{
  "n_layer": 10,
  "d_model": 192,
  "n_head": 3,
  "n_kv_head": 1,
  "head_dim": 64,
  "d_mlp": 384,
  "vocab_size": 1024,
  "activation": "swiglu",
  "norm": "rmsnorm",
  "norm_place": "pre",
  "norm_eps": 1e-05,
  "positions": "rope",
  "rope_base": 10000.0,
  "rope_fraction": 1.0,
  "qk_norm": true,
  "attn_scale": 0.125,
  "bias": "none",
  "tie_embeddings": false,
  "parallel_block": false,
  "init": "uniform",
  "init_std_qkv": 0.028,
  "init_std_o": 0.0,
  "init_std_up": 0.028,
  "init_std_down": 0.0,
  "optimizer": "adamw",
  "lr": 0.00266,
  "beta1": 0.95,
  "beta2": 0.99,
  "weight_decay": 0.056,
  "lr_head": 0.00969,
  "warmup_steps": 303,
  "schedule": "wsd",
  "decay_fraction": 1.0,
  "decay_shape": "linear",
  "final_lr_fraction": 0.0,
  "batch_tokens": 32768,
  "seq_len": 512,
  "doc_mask": true,
  "train_tokens": 255100000,
  "steps": 7786,
  "dataset": "wikipedia_en"
}
MLP neurons of a small language model. Each row is named by its layer, matrix (gate and up: input weights; down: output weights) and neuron, and shows model dimensions 48-143. Each number is 128 + 24 x the weight over its row's rms, rounded and kept within 0 to 255. A neuron's up and down rows have the sign that makes its largest values positive.
After each neuron's rows, "fires after" lists the tokens most often just before its 100 highest values on Wikipedia text that the model never trained on. A number after a token or word is its count.

L3.gate287 [131 162 143 131 110 145 178 136 174 122 128 148 138 150 131 121 150 173 138  89 139 123 108 128 123 181 130 124 143 127 147 126 128  93 116 101 142 141 132 121 144 135 137 128 122 163 146  81 134  99 147 117 114 121 108 154 114 168 106 127 105 143 145  86 129 143 148 113 124 138 140 141 150 130 125 166 112 137  81 143 124 125 179 170 133  85 125 121 139 110 113 164 138  85  69 146]
L3.up287 [103 162 137 160 118 143 166 136 149 142 155 128 169 109 145 150  93 104 115 104 127 114 147 133 125 153 131 129 114 129 115 125  98  93 142 112  89 124 163 125 186 107 121 157 141 110 157  90 118 123 132 132 116 151 149  97 156 165 123 133  72 122 102 148 100 118 148  65 134 129 154 161 145  78 154 126 119 115 123  99  94 156 162 150 128 129 138 166 128 119 147 133 153 112 114 115]
L3.down287 [104 118 160  96 139 120  91 170 126 117 121 127 123 136 103 137 125 145 104 127 109 119 122 138  90 166 146 145 114 141 100  85 125 158 164 139 174 103 108 134 110 105 125 122 106 135 121  90 141 105 147 107 100 124 118 132 111 145 185  97 140 102  94 136  90 110 136 141 149 132 103  85 139 124 116 115  97 111 138 114 162 128  71 108 125 119 102 124 130 148 115 162 129 121  97 111]
fires after: "is" 14, " inter" 13, "S" 8, "g" 7, "-" 7, "x" 7

L3.gate260 [146 109 110 132 127 114 137 122 140 122 115 131 114 131 128 112 135 132 160  82 120 153 122 101 126 130 174 107 156  54 148 110 112 138 119 150 153 104 137 118 164 134 113 158 133 138 158 121 158 143 116  91  97 123 115 118 108  85 102 131 131  66 118  85 114 114  86 124 127 168 144  87  78  92 113 120 156 148 124  93 167 139 103 121 121  98 142 134 107 144 138 139 103  76 110 109]
L3.up260 [159 154 137 124 176  94 132 111 126 112 116 128 132  99 124 147 109  92 140  69 157 110 128 120 141 149 131 109 112 130 128 103 114 163 139 140 135  77 140 107 110 167 116 123  99  78 118 136 121 156  89  97 133 129 125 123 120  57 136 102 146 108 133 169 125 147 106  67 166 127 120 115 142  85 130 160 166 136 147  80 144 114 152 158  75 174 146 118 146  82 169 104 127 107 101 120]
L3.down260 [152 160 131  98 134 132 110 106 110 155 139 127 172 140 151 139 141 179 121 118 114 120 121 109 159 145 132 107 154 125 146 175 158 133 156 143 106 148 129 131 112 118 121 122 106 136 138 151 117 119 122 126 116  83 161 143 135 140  94 148 126 151 117 103 130 104  96 123 137 125 125 131 127  97 167 113 160 125 105 134 173 160 115 186 104 131 110 159 125 163 146 124 143 108  91 143]
fires after: " c" 13, " A" 11, "a" 8, " M" 7, " a" 6, " v" 6

L5.gate249 [158 184 144 121 115 125 142 119  83 115 147 150 100 133 151 110 104 104 137 123 128 129  77 135 136 121 122 126 131 105 132 126 116 130 157 121 148 140 137 129  89 144 131 153 124 139  95 102 120 154 113 125 113 132 144 133 164 151 127 117 102 153 109  82  71  94 121 110 195 112 132 143 139 138 101 101  92 123 143 107 110  72 100 134 119 154 151 140 153 112 116 175 135 109 106 125]
L5.up249 [133 148  91 140 137 136 129 114 129 118 113 137 143 107 142 114 123 149 142 109 143  92 132 110  77 128 100 141 115 142 114 115 119 154 139 162 142 140  99  96 171 116  95 119 143 132 125 130 124 147 156  94  96 104  82 120  89 112 124 124 139  85 163 130  69 134 120 114 152 111 100 119 111 152 132 119 125 132 130 136 124  84 134 126 133 132 142 184 150 127 109  71 139 128 122  96]
L5.down249 [135 133  97 121 149 110  85  87 153 101 139 155 173 141 137  99 124  99 120 122  88 114 149 142 126 156 132 114 141  92 143  90 103 126 181 125 102 112 170 136 161  96 110 161 139 115 146 151 137 136 130 164 119 123 104  98 156 116 116 127 120 120 116 114 102 170 117 103 124 129 102 123 110 152 121 144 130 126 122 109 119  58 145 108 155 122  96 136  94 118 142 159 119 116 164 166]
fires after: " l" 17, "le" 13, "ear" 11, "g" 10, "iv" 8

L3.gate9 [125 122 120 121 161 135 125  91 124 132 124 173 159  88 121 145  82 106 145 129 109 122 127 151  95 125  94 115 147 123 132 159 149 120 115 167 134 152 144 119 143 159 147 147  71 113  88 149 152 183 155  79  80 118  81 108 108  92 117 110 117 147 156 124 110 155 169  86 154 148 129 105  79 156 127  87  83 100 100 153 163 126 117 142 157 117 145 128 140  82 154 141 105  92 129 126]
L3.up9 [144 155 137 117 123 128  86 132 140 129 125 124 113 113 128 152 137  89 167 153 148 163  92 118 130 115 129 181 102 178 131 113 118 132 120 135 140 106  91 139 133 148 116 149 113 144 166 113 110 156 138 124 126 104 145  80  85 132 125 109 119  70 156 127 124 133 129  90 144 142 141 131 135 180  58 125 127 150 148 132 144  85 134 125 147 178 107 133 142  83 136 126 134 109 112 136]
L3.down9 [136 129  76 153 163 155 163 126 164 126 125 153 106 110 147 129 117 166 118 123 130 124 137 122 110 133 121 127 122  99 175 118 117 116 113 149 147 128 138 102 150 101 125 172 100 144  83 135 145 152 135 164 121 115 112 132 118  87 127 139  86 153 166 144  94 141  67 136 124 123 100 133 139 160 110  97 132  72  90 118 153 119 143  90 129 153 121 113 152 140 140 146 144 158 144 162]
fires after: " sec" 21, "qu" 13, "um" 10, " A" 9, "and" 6

L5.gate149 [141 127 117 125 112  78 136 129 119 141 129 149 140 152 121 104 175 103 132 153 158 138 146 107 116 125 132 130 153 119 137  89 140 117  81 131 133  83  89 174 154 126  90 118 147 122 140 127  95 153 130 120 137  98 122 146 114 128 121 138 156  80 152 125  76  86 114  68 191 139 111 138 136 153 125 138 132 131 135 126 134 131 136 119 169 134 130 131 159 115 114 128 152 152 105 142]
L5.up149 [126 155 167 110  99 100 128 106 150 138  99 108 132 162 134 103 112 153 101 116 119  90  98 137  94 125 103 122  90  92 109 124 118 193 128  82 132 135 113 137 152 102  90 146 164 116 100 155 118 105 109 141 114 159 121 174 139 121 120  83 140  97 101 134 165 161 139 134  85 129  88 109 101 125 123 148 110 138 106 158 110 128 139 117 122 118 176 166 123 140 147 138 107 115  93 144]
L5.down149 [115 119 147  97 157 122 109 120 165 166 127 149 104 113 140 117 134 142 119 129 146  92 138 134 110 144 149 121 157 134 140 142 157 123 120 147 103  89 137 123 132 138 127  86 125 151 137 135 121 105 125 144 120 149 126 159 124  75 126 103 128  91 154 167 135 154 159 140 147  98 141 162 143 117 151 113 124  97 118 112 130 138 148 136 124  82  97 121 139  94 128  45 178 134 129 121]
fires after: "ri" 34, "r" 11, "i" 8, "ra" 6, "u" 5, " a" 5

L5.gate160 [153 159 122 132  81  95 104 172 150 149 139 110 138 142 137 137 161 102 126 126  88 158 131 131 170 115 148 120 161  70 158 112 134 155  95 135 113 121 104 156 111 181 112 114 118 116 132 113 136 143 167 164 123 111 130 154 127 115 181 107 145  78 149 122  76 117 104 116 138 113 133 106 150 123 153  72  88  88 111 108 153  92 123 141 140 141 116 105 103  94  83 154 127 124 102 120]
L5.up160 [133 100  90  98 133 113 161 107 114 171  90  87 158 113 131 114 109  98 113 114 113 102 108 163 110 133 149 162 163  79 147 172 143 170  87 143 174 102 100 116 106 143 131 118 172 121  95 118 164 103 141 102 148 153 142 176 140 123 121 114 112 123 124  84 124 169 144 170 147 122 128 159 123 134 139 101 158 120 104 149 175 116 124 148 118 142 128 106 133 105 131 183 151 147  78 134]
L5.down160 [130 125 167 124 129 130 108 151 140 107 107 102 140 134 128 134 142 115 112 115 161  97  97 116 116 145 106 106 128 105 112 106  91 132 111 108 154 159 128 145 166 129 154 107 132 128 133 139 157 160 108  92 152  97 113 133 106 142 117 135 109 148 148 107 162 112 118 105  89  84 143 156 148 110 130 134 115  97 124 125 105 170 141  92 122  83 120  82 113 115 122 139 112 161 127 123]
fires after: " th" 28, " cl" 15, "ri" 8, "ro" 5, " d" 5

L5.gate75 [107 144  68  79 132  91 175 109  94 165 130 135 116 108 118 127  80 192 137 128 145 135 112 130 139 112 113  89 118 112 143 110 101 134 120 110 125 101 114 194 131 126 155 141  87 110 114 104 130 128 109 116 104 169 117 120 133 128 120 114 106 135 124 131 105 117 165 145 123 140 108 127 104 123 157 140 126  83 103 138  85 123 158 153 142 113 101 138 104 102  92 145 121 111 127 145]
L5.up75 [163 113 113  71 168 102 130 112 131 142 144 174 134 130 116 122  81 172 116 112 134 126  82 128 101 119 128  92 117 134 145 127 157 129 106  93  87 108 114 125 120 137 126 143  86 117  88 144 107 109 129 114 135 118 130 117 114 136 115 120  88  96 157 152 161 106  84 156  66 152 165 130 147 125 125  85 161 117  98 145 127 118 131 143 128 127 162 123 121  93 111 116 127 148 125 111]
L5.down75 [121 143 173 146 138 100  98 161 129 108 141 110 145 127 103 119 149 119 177 162 146 122 153 104 148 137  90 112 124 119  88 117 147 129 182 101  96 120 129 180 104 171 135 127 122 108 139 139 136 154 119 132 147 131 136 135 101 131 100 138 133 141 102 132  94 139 175 133 198 138 140 133 116 125  88 152  88 150 168  76 126 126 113 141  87 126 138 111 145 147 139 142 132 134  85 106]
fires after: " R" 27, " pro" 21, " D" 11, " S" 9, " Pro" 6

L3.gate228 [147 186 144  92 108  98 109 119  94 133 160 137  92 151 100 105 179 110 121 120 107 111 143 159 151 150 121 113 100 133 149 127 185 133 116  94 108 103 143 129 139 151  79 161 101 149 127 139 140 121 113 151 118 131 108 140 129 149 129 171 145 111 116 104 134 151 120 133 162 114 181 118 117 168 152  94 165 114 195 146 136 117 137 176 149 130 140 154 156 123 136  85 117 121 121 137]
L3.up228 [113 128 112 118 162 134  91 129 117 180 152 142 107 144 135 117 115 134 106 113 170 127 126  98 127  76 131 125 120 125 109  81 118  88 118 128 107 137 150 157 106 140 142 133 128 124 115 161 102 136  90 149 131  85  78 127 153 170 110 142  83 138 136 130 165  98 123 126 150 136  95 158 139 126  92 155 180 156 143 136 133 154 159 144 168 125 160 149 130 178 152 138 125 118 140 183]
L3.down228 [133 152 113 105 110 124 144 154 115 125 153 149 136  95 128 164 113 123 144 133 104 129 150 167 137 156 155 134 107 141 109 162 149 114 121 115 133 134 154 127 144 137 125 142 134 139 136 117 137 131 133 137 137 149 139 129 136 137 149 102 125 179 129 158 126 114 112 113 138 115 152  99 183 108 107  60  92 149 114 134 108  92 144 127 137 132 145  99 142 127 153 129 116 134 150 103]
fires after: " wh" 25, "h" 13, " e" 13, "qu" 8, "w" 7, "W" 5

L5.gate163 [ 94 136 114 101  90  82 123 120 134 122 145 106 121 175 105 170 120 150 145 120 105 125 106  89 104 138 138 146 202 129 117 116 127 111 120 126 108 114 106 153 124 150 143 100 155 111 139 105 120 129  84 149  96 166 116 136  72 130 127 127 132 101 128 138 131 127  96 152 123 158  86 124 140 128 120 103 129  80 112 148 139 141 114 133 131  78 118 159 103 116 101 130 102 144 170 126]
L5.up163 [159 121 151 137 220 138 165 152 124 137 113 114 116 119 127 113 132 113 115 100 155 113 107 135 129  68 149 147 112 102 114 128 136 170 146 124 198 138 164 152 130 135 122 126 131 146  67 136 144 105 106 125 135  94  74 108 156 104 124  83 102 102 119 138 154  80 136 151 111 113 157  79  86 155 148 113 129  85 126  89 161 140 130 127 160 103 118 122 120 144 113 123 103 152 129 172]
L5.down163 [120 157 130 121 106 126 120 134 154 167 126 138 135 137 181 140 128 127 106 101 113 151 127 143 137 131 117 121  92 139 150 117 124 142 106 110 113 146 132  92 165 110 118 149 121 111 112 144 116 130 147  76 119 109 115 163 169 123 171 160 111  95 131 133 136 166 141  70 142 127 141 158 148  94 112 144 125 118  91 140 165 178 111 133 163 135 157 134 140 151 119 147 137 152 110 152]
fires after: "et" 19, "ri" 13, "im" 12, "on" 9, "om" 5, "or" 4

L5.gate335 [140 128 100 146 139 142 141 111 126 128 137 101  80 113 139 148 115 171 100 102 156 132  96 117 131 129 154 125 132  57  83  95 132 152 143  66 152 134 139 134 123 169 103 124 108 139 134 131 116 157 161 103  91 106  95 147 112 132 124 115 131 123 140 124 132  97 120 119 139 122 148 132  99 130 109 123 132 109 138 155 169 104 139 132 151  93 157 136 119 111  76 128 101 106 147 118]
L5.up335 [114 119 154 158 165 161 130 117  98 132  89 153 110 105 151 150 101 126 156  69 167 161 144 113 152 149  96 150 141 108 110 138 115 161 110 112 142 101 126 109 186 144 126 102 144 150 108 144 158 149 124 101  96  95 127 155 159  85 119 135 111 139 168 120 109 162 132 165 100 124 119 138 118 105 107 158 115  97 158 130 116 148 148 115 122 130 103 119 109 111 106 191 113  94  88 105]
L5.down335 [130 144 142 122 113 107  98 116 127 142 176 105 140 124 117 122 144 143 117 121 105 123 103 108 121  92 137 176 117 148 124 107 151 120 125 150 127  98 114 186 117 105 148 118 135 128  92 149  94 104 120 104 123 143 169 123 146 132 151 127 147 162 174 119 100 111 135 132 103 126 153 111  88 124 131 191 135 104 124 154 109 119 142 115  80 103  90 102 104 153 167  94 131 133 117 108]
fires after: " D" 16, " d" 16, " M" 11, "ri" 8, "ater" 7

L5.gate161 [ 82 128  94 123 108  95  80 177 126 150 136 132  79 141 131 133 126 117 118 148 102 160 156 107 149 151 154 109 120 127 158 114 108 145  82  95 149 122 120 144 140 143  83 165  98 112 110 117 149 152 147 130 103 134 162 149 157 176  94 127 165 152 138 145 128 125 112 151 115 108  91 164 113 125 142 119 106 143 113 146 133 150 113 118 119 116 121 141 122 100 148 126  76  95  78 122]
L5.up161 [152 145 104 142 143 101 142 101 111 125 138 124 142 139 160 117 125 155 122 101 148 112 121 131 152 124 153 106 143 114 115  59 116 145 118 154  95 148 154 129 106  80 141  92 156 178 135 165 123  97 145 108 152 157  96 132 113 151 122 129 119 117 114 114 174 129 126 115 158 147 144 184 123 137  90 133 114  96 151 102 133 142 144 149 173 103 134 114 167 115 124  93 147 123 144 113]
L5.down161 [126 130 119 105 160 112 123 137  99 157 103 140 122  79 131 143 116 172 143 149 130 168 120 111 134 144 117 125 142 147 152 108 150 150  99 125 136 135 149 130  90 154 122 132 165 143 145 117  92 110 156 107 165 117 122 118 147  98 112 162 143 147 117  97 113 167 118 163 157 158 127 154 141 120 119 116 109 162 113 121 132 156 146 144  89 102 132 137 114  87 175 153 133  98  78 147]
fires after: " wh" 16, "ow" 15, "h" 9, " N" 9, " g" 6

L3.gate309 [107 139 128 105 155 107 138 144 121  95 105 127 105 124 120 116 173 148 121  99 112 139 163 117 125 153 160 154 148 150 132 100 130 144 112 125  87 132 168 122 132 125 110 134 103 113 137  96 173 138 124 128 118 122 113 153 161 167 108 164 151  73 110  95 140 130 107 102 134 128 100 115  89 126 100 118 128 125 132 148 159 125 119 114 125 125 144 143 128  96 166 141 126 152 170 172]
L3.up309 [107  72  82 127  98 154 128  90 157 115 100 151 141 118 108 110 159 181  75 106 112 122  75 126 115 128 140 143 122 109 172  79 128 139 133 118  93 143 108 153 151 125 140  93 164 169 143 135 129 124 108 149 128 205 121  91 150 112 119 150 124 129 133 131 158 128 172 154  94 121 106 136 137 138 161 123 105 133 137 118 145 121 184  78  91 117 143 141 121 133 157 120 109 148 163 129]
L3.down309 [179 170 139 151 117 131 100 165 147 147 100 161 139 147  98 105 134 142 134 148 157 136 158  98 116 134 124 119 121 125 108 138 144 146 125 140 157 132 102 138 143  95 163  86 153 137 108 146  96  78 136 118 105 158 117 125  73 113 140 108 122  95 132 113 118 182  81 166 150 138 106 122 136 126 176 137 119 122 132  71 136 111 120 104 152 101 101 108 139 146  75  95 106 134 124 147]
fires after: "u" 27, " kn" 9, "ra" 6, " st" 5, "ib" 5

L3.gate294 [117  95  92 140 141 137 158  98 102 129 125 126 149 154 105 136 139 127 151 115 170 161 139 140  96 128 125 113  84 111 168 100 143 142 112 159 137 173 126  87 125 122 188 110 116 108 149 165 152 126 171 134 132 115 160 102 109 108  94 126 147 100 158 122  96 154 136 117 141 114 124 152  89 142 114 100 100 129 124 113 126 132 140 105 129 174 136 150 162 121  99 175 150 116 144 122]
L3.up294 [148 128 143 124 133 101 147 168 116  99 140 126 122 110 154  90 111 161 133 103 119 109 150 105 122 115 110 118 139 113 140 120 156 149 137 128 164 164 106 135 120 162 144 126 143 111 129 166  93 115 126  71 102 120 141  76 142 110 101 159 135  99 166 130 150  94 162 129 132 103 132 129 116  73 102 144 101 118 113 100 174 165 113  99 177  88 163 147 130 173 121 117 117 121 171 143]
L3.down294 [144 175 132 169 141 109 105 133 142 156 125 106 102 127 131 126 110 126 104 139 142 160  86 151 110 141 123 100 166 149 139 124 139 150 136 139 147 111 134 166 124 141 136 140  95 102  77 116 142 135 121 147 144  97 149 131 148 156 178 121 128 134 109 113 126 111 112 153 139 100 149 123 180 104 123 127 147 150 176 156 133 114 142 149 160 110  83 164 103 117 145 148 118 135 138 144]
fires after: "in" 25, " A" 7, "o" 5, "oy" 5, "che" 5, "at" 5

L7.gate344 [107 138  82 132 158 137 107 154 138 110 151 128 140 122  80 140 136 136 132 114 174 152 129 149 133  93 123 178 138 154 137 177 128 128  90  96 125 119  98 178 147 158 117 131 117 107 130 111 147 118  98  64 116 114 162 128 157 116  97 109 158 151 136  95 102 135 103 118 113 156 122 110 112 116 159  97 151 103 100 133 105  79 131 125 105 160  98  86 138 129 111 104 140 107 128  74]
L7.up344 [ 54 141 140 131 100 121  95 157 132 118 128 146 106 122 114 158 146 112 144 152 105 103 121 143 109 126 125 113 121 144 119 121 156 148 125 131 139  94 149 169 123 138 133 155 150 131 150 118 105 120  74 126 150 143 133 120 160 147 143  86 140 151 114 117 148  99 104 116 107 116 115  82  72 175 154 135 145 106  99 169 144 143 152 125 168 105 120 118 156 107 146 108 125 156 101 181]
L7.down344 [111 149  98  92 118 135 159 127 119 148 117 154 123 115 131 163 126 122 112 123 194 104 130 109 108 135  85 139 175  77 123 135 153 124 179 124 111 155 106 122 152 163 130 150 128 177 161 127 162 135 125 122 107 135 108 118  98 120 122 139 131 124 128  75 141 128 105 158 109 123 125 143 117 167 106 123 150 124 166 112  89 144 133 130 136 161  70 140 185  86 121 141 119 150 108 125]
fires after: " d" 32, " L" 19, " l" 16, " re" 5, " w" 4

L5.gate292 [114 106 161 133 135 149 129 139 110 135 171  95 121 117 153 118 109 118  94 156 136 156 124 133 114 153 139 108 154 144 126  84 112 157 150 115 171 102 119 144 144  88  95 150  94 130 140 105 186 109 162 125  90 141 105  96 138 146 120 113 130 115 141 105 108  95  80 144 123 177 101 156 115 165 128 157 117 101 151 169 106 130 125 154 131 146  96 151 131 134 109 141 123  79  66 106]
L5.up292 [ 71 103 166 122 135 118 166 116 122 124 125 121 126 108 115 140  69  92 136 168 148 167 133 121 168 126 152 113 164 112 107 131 122 122 188 104 123 146 110 159 158 110  94 157 131 156 122 129 154 117 142 148 107 117 152 106 123 126 123 114  78 118 118 124 117 185 102 124 110 153 135 115 114 108 132 109 157 169 162 136 169 145 125 180 105 129 140 166 165 145 104 119 157 115 109 180]
L5.down292 [118 104 116  87 161 157  91 135 133 114 116 166 122 158 136 129 128 100  71 159 108 104 101 139 122 153 139 134  98 170 133 139 176 123 143 137  93 126 123 120  89 140 104 154 118 147 147 112 106 105 135 154 170 121 163 139 115 123  97 117 124 124 131 117 122 169 169 131 122 118 150 109 144 107 113 118 150  99 124 125 130 135 160 127 123 102 123 118 148 157  88  71 126 131 179 146]
fires after: " ex" 54, "x" 6, " l" 6

L5.gate351 [146 133 106 122 148 114 109 115 139 109 134 146 146 142 134 140 187  85 146 160 151 166 160 125 139 152 105 155 173 122 127 157 102 123 131 123  96  94  97 170 113  73 122 109 101 122 130 157 123 127 158  71 143 128 112 127 164 170 144 123 160 134 165 113  84 121 122 120 126 142 153 123  75 173 138 102 122 133 113 114 108 168 106  94 141 122 154  97 142 116 120 140 145 122 108 102]
L5.up351 [128 134 144 127  87 117 115 122 123 122 128 124  99 170 164 139 150 123 124 120 127 156 117  96 140 174 130 134 148 116 119 148 130 138 177 158 130 172  91 109 131 158 137 117 101  88 147 154 118 159 167 117 110 117 119 154 107 108  98 153 187 108 135 120 124 135 120 133 153 123 116 134 177 116 104 112 138 154 107 125 153  96 101 115 112 100 169  83 128 121 141 152 136 133 120 151]
L5.down351 [137  88 120 164  96 121 119 139 124 127  94 108 190 135  97 132 143 134 127 130 108 132 129 113 132 120 160 127  89 141 176 109 125 115 125 116 157  95 125 128 104 147 114 110 174 117 119 137 121 120 108 109 143 105 152 106 108 139 155 123 123 148  81 126 127 142 153 123 126  82  94 157 135 129 122 134 146 132 146 122 112  98 144 117 184 153  94  85 148 155 145 105 173  98  76 127]
fires after: "o" 31, "a" 17, " " 8, " A" 5, " qu" 5, "re" 5

L5.gate263 [145 120 129 133 106 101 109 139 105 159 118 152 175 143  99 122 141 154 115  99 130 114 122 102 132 133 159 110 145  96 141 157 128 151 137 193 160 138 169 141  91 114  68 157  96  79 135 105 135 164 144 141  92 124 180 100 129 137 127 159 130  96 112 172 126 105  86 136 143 158 100 122 128 140  90 147 154  69 100  98 136  79  90 110 127 148 103 165 124 127 114 156 122  98 145 134]
L5.up263 [106  79 115 149 138  97  91 129 116 119 106 124 112 133 101 108 152 108  91 137 126 130 150 141 123 148  80 116 109 111 153  93 152 119 170 133 185  68 156 139 120  96 169  85 148  84  98 114 111 109 154 141 144 106 133 148 120 157 140 148 124 115  92 151 111 161 133 114 114  99 119  94 117 105  90 136 126  98 115 134 138 146 123  91 117 135 149 117  81 112 118 138  92 146 111 114]
L5.down263 [118 132 156 136 111 130 126 125 149 114 101  79 114  97 115 147 153 129 142 139 173 149 150  95 136 132 105 158 153 152 114 126 120 106 149 167 130 134  86  72 171 133 191 143 105 107 166 132 118 107 105 163  90 115 154 159 144 130 141 117 179 100 170 139  72 135 114 144 105 155 172 158 114 158 120 158 132 156 150 115 164 128 104 114 119  55 125 111 120 183 150 110  92 133 133  87]
fires after: "ro" 20, " h" 8, "qu" 8, "o" 7, "rans" 6, "em" 5

L3.gate239 [112 151 133 128 128  99 119 124 138 124 182 142 139 110 125 108 107 136  89 124 134 148 156 116 133 103 177 115 132  98 112 122  98 157 140 144 156  65 155 120 119 142  94  90 133 132  90 156 150 156 151 149 139 146 149 142 112 108 136 143 142 131 126 106 133 112 138 155 175 131 138 119 135 113 103 137 143 120  89 104 121  96  88 151 172 137 125 121 144 139 128 149 101  82  88 160]
L3.up239 [106 150 114  93 107 127 163 157 126 104 119 123  75 119 147 124 142 160 101 135 117 113 144 101 126 123 115 138 193 137 146 102 152 151 126  97 123 139 147 116  84 127 130 136 155 150  98 160  94 130 130 118 113 132 168  91 128  78 162  93 108 113 136 111 137  85 138 127 100 132 130  89  94 165 116 108 129 125  72 110  94 161  78 119 176 131 105 180 113 157 139 118 123 118 132 142]
L3.down239 [144 123 109  91 131 155 119 155 141 166  83 127 119 139 145 136  91 168 153 103 129 163 162 113 125 125 131  78 120 109 133  92 133 132  96 175  99 130 162  98 137 106 117 115 138 171 118 109 115 104 132 106 163 116 124  92 115 110  94  88 152 107 115 183 122 121 135 140  99 120 118 163 131 139  38 146 109 104  92 141 104 131 167 135 143 127 108 123 111 142  73 107 124 130  99 132]
fires after: "om" 25, " ele" 9, "ill" 8, "ra" 7, "am" 6, "em" 5

L3.gate256 [107  76 132  64 177 105 124 136 111 147 157 118 131 143 147 115 141 128  86  32 126 177 119 114 146 149 117 123 124 152  96 138 122 143 124 128 146 164 125 115 152 116 152 157  92 115 124 120 135  83 138 117 101 150  92 129 133 102 123  67 128 116 114  88 112 132 145 102 168 165 113 117 144 144 141  98 128  90  99 161 120 152 148  90 136 151  82 153 146  97 129 161 140 121  82 123]
L3.up256 [135  90 156 114 170 124 149 143  92 127 145 111 114 137 151 111 138 166 106 105 120 144  91 110 162 108 113 119 111 134 103 152 146 156 128 122 164 163 146 109 142 129 127 163 137 123 146 148 110  85 158 135  95 144 122 125 117  91 114 112 111 128 142 144 130 172 134 106 171 143 104 129  94  85 111 108 158  98 119 107  95 153 121 104 108 155  86 144 177  97 133 165  94 146 141 166]
L3.down256 [139 128 132 137 135 126  96 123 142 103 134 176 105  95 125 110 166 139 116 143 113 139 113 133 116 113  67  77 131 181 169 147 124 147 161 152 140 162 131 135 144 146 103 164 100 119 125 133 113 102 167 134 166 124 147 129 118 157 154 147 122 169 140 159 133 115 137 144 146 159 121 137 135  79 135 182 119 156 134 108 109 164 133  92  87 125 106 171 143 134 170 137 144 136 147 144]
fires after: "^" 23, "on" 9, " Con" 9, "or" 8, "ut" 7, "ous" 6

L3.gate54 [139 115 146 140 110 172 142 137 101 124 148 150 118 104 180 125 134 137 109 115 112 130 146 112 121 113 134 108 206 129 113 143  79 176 130 132 132  94 144 106 154 144 159 127 151 124 132 132 193 175 131 162 160  86 125 100 104 156 149  82 160  94 137  73 104 132 138 114 143 128 113 168 102 130 137  78 133 140  99 111 145  90 110 127 136 159 162 108 104 129 116 104 110 142 140 116]
L3.up54 [124 143  98  99  95  59 117 117 126 116 162 113 125 145 120 126 155 109 128  93 115 113 124 139  89 112 130 104 104 119 103 122 112 101 143 113 167 152 155 129 164 132 123 107 111 165 121 155 113 177 150 105 116 141 120 134 124 139 114 126 131 111 156 120 151 150 156 134  94 166  86  80 124 126 114 159  93 119 124 123 116 121 116 123 104 138 139 109 148 162 146 151 126  86  40 122]
L3.down54 [122 120 119 168 183 103 125  98 150 128 142 131 106 121 148 133 129 163 128 131 160 187 138  96 183 129 133 164 158 115 116 102  95 120 160 141 127 144 161 106  77 145 130 142 102 156  95  52 107 140 143 103  83 119 159  89 100 113 150 109 131 124 149 124 118 129 122 114 122 114 133 123 156 122 150  88 153 108 135 135  93 146 163 152 103 116 134 114 145 152 139 149 119 148 114 139]
fires after: "t" 15, " comp" 15, "m" 14, "am" 11, "al" 9, "om" 6

L5.gate364 [138 111 109  98 137 122 134 142 158 158 144 141 128 108 129 107 124 108 130 156 151 147 131 118 176 119 167 118 147 118 116 122 150 108 115  74 154 150  89 115 123 122 140 100 144 126  99 154 128 137 157 123 122 177  80 113 112  74 103  87 114 138 126  76 144 152 127 100 157 146 158 157  92 108 111 149 159 100 112 157 113  39 197 119 144 174  91 113 127 149 100 135 137  97 115 106]
L5.up364 [113  96 128 160 134 114 131 102 128 113 109 102 118  90 148 129 107 168 101 124 172 109 138 108 120 145 127 156 158 144 187 106 144 124 163 149 103  71 101 178 139 116 115 151 166 117  94 110 107 103 139 113 156 131 106 147 128 122 104 101 144 100 145 114 159 140 106 168 140 159 129 113 177 124 120 109 151 104 123 122 117 123 151 136 146 109 129 120 171 155 149 126 175 148 115 132]
L5.down364 [101 167  98 116 111 149  82 161 147 102 126 128 110 164 119 159 111  99 120 133  99  86 127 118 132 119 106 156 180 112  81 125  95 154 159 125 104  98 149 121 149 169 115 118 136 149 152 141 124  98 174 101  88 155 136 104 164 105 146 134 107 143 158 161 143 145 164 134 110 177 148 144 115 137 159 132 107 141 101 126 135 115  84 148 115 155 163 134 111 160 168 123 110 123 149 128]
fires after: " l" 23, " L" 14, " ch" 8, " Ch" 8, " r" 7, " rel" 6

L3.gate263 [103 107 120 142 124 137 117 164 104 121  97 103  75 153 119 140  90 129 152 127 169 151 103 139 109 153 111  90 113 119 105 119 120 155 119 108 155  86 158 128 157 113 159 147 124 123 153 114 153 143 155 123  99 116 133 110 111 151  90  96 138  99 185 107 131 155  73 131 113 116 135 125 111 117 120 120 138  87 112 118 128 144 114 126 106 139 109 131 117 109 110 134 115 134 113 125]
L3.up263 [120 116  88 135 126 168 122 153 125 153 116 143 105 150 129 121 101 113 155 177 116 127 114 141 173 154 114  83 115 132 148 100 161 136 181 138 158 140 123 123  90 112 128 133 141 149 151 129  94 125 177 122 146 112 104  71 111 123  71 106 136  94 158 122 120 140 168 150 161 107 145 123 161 127 139 125 143 107 112  85  88 136  76  99 125 137 104 155 160 119 167 140 123 157 108 136]
L3.down263 [162 147 152 124 140 102 120  93 143 112  76 129 126  86 121 143 104 164 123 122 134 176 152 164 137 155 121 100 112 155 163 114 142 100 194 180 152 125 141 117 138  92  97 162 115 118 165 132 145 138 134 136 133 143 115 119 125 103 140 132 120 157  83 151 135 125  87 152 125 135 101 139 144 108 100 121 143 137 128 125 104 102 111 144 139 156 125 119 145 134 106 128 117 137 110 121]
fires after: " le" 19, " Gr" 13, " Le" 12, " ex" 7, " gr" 5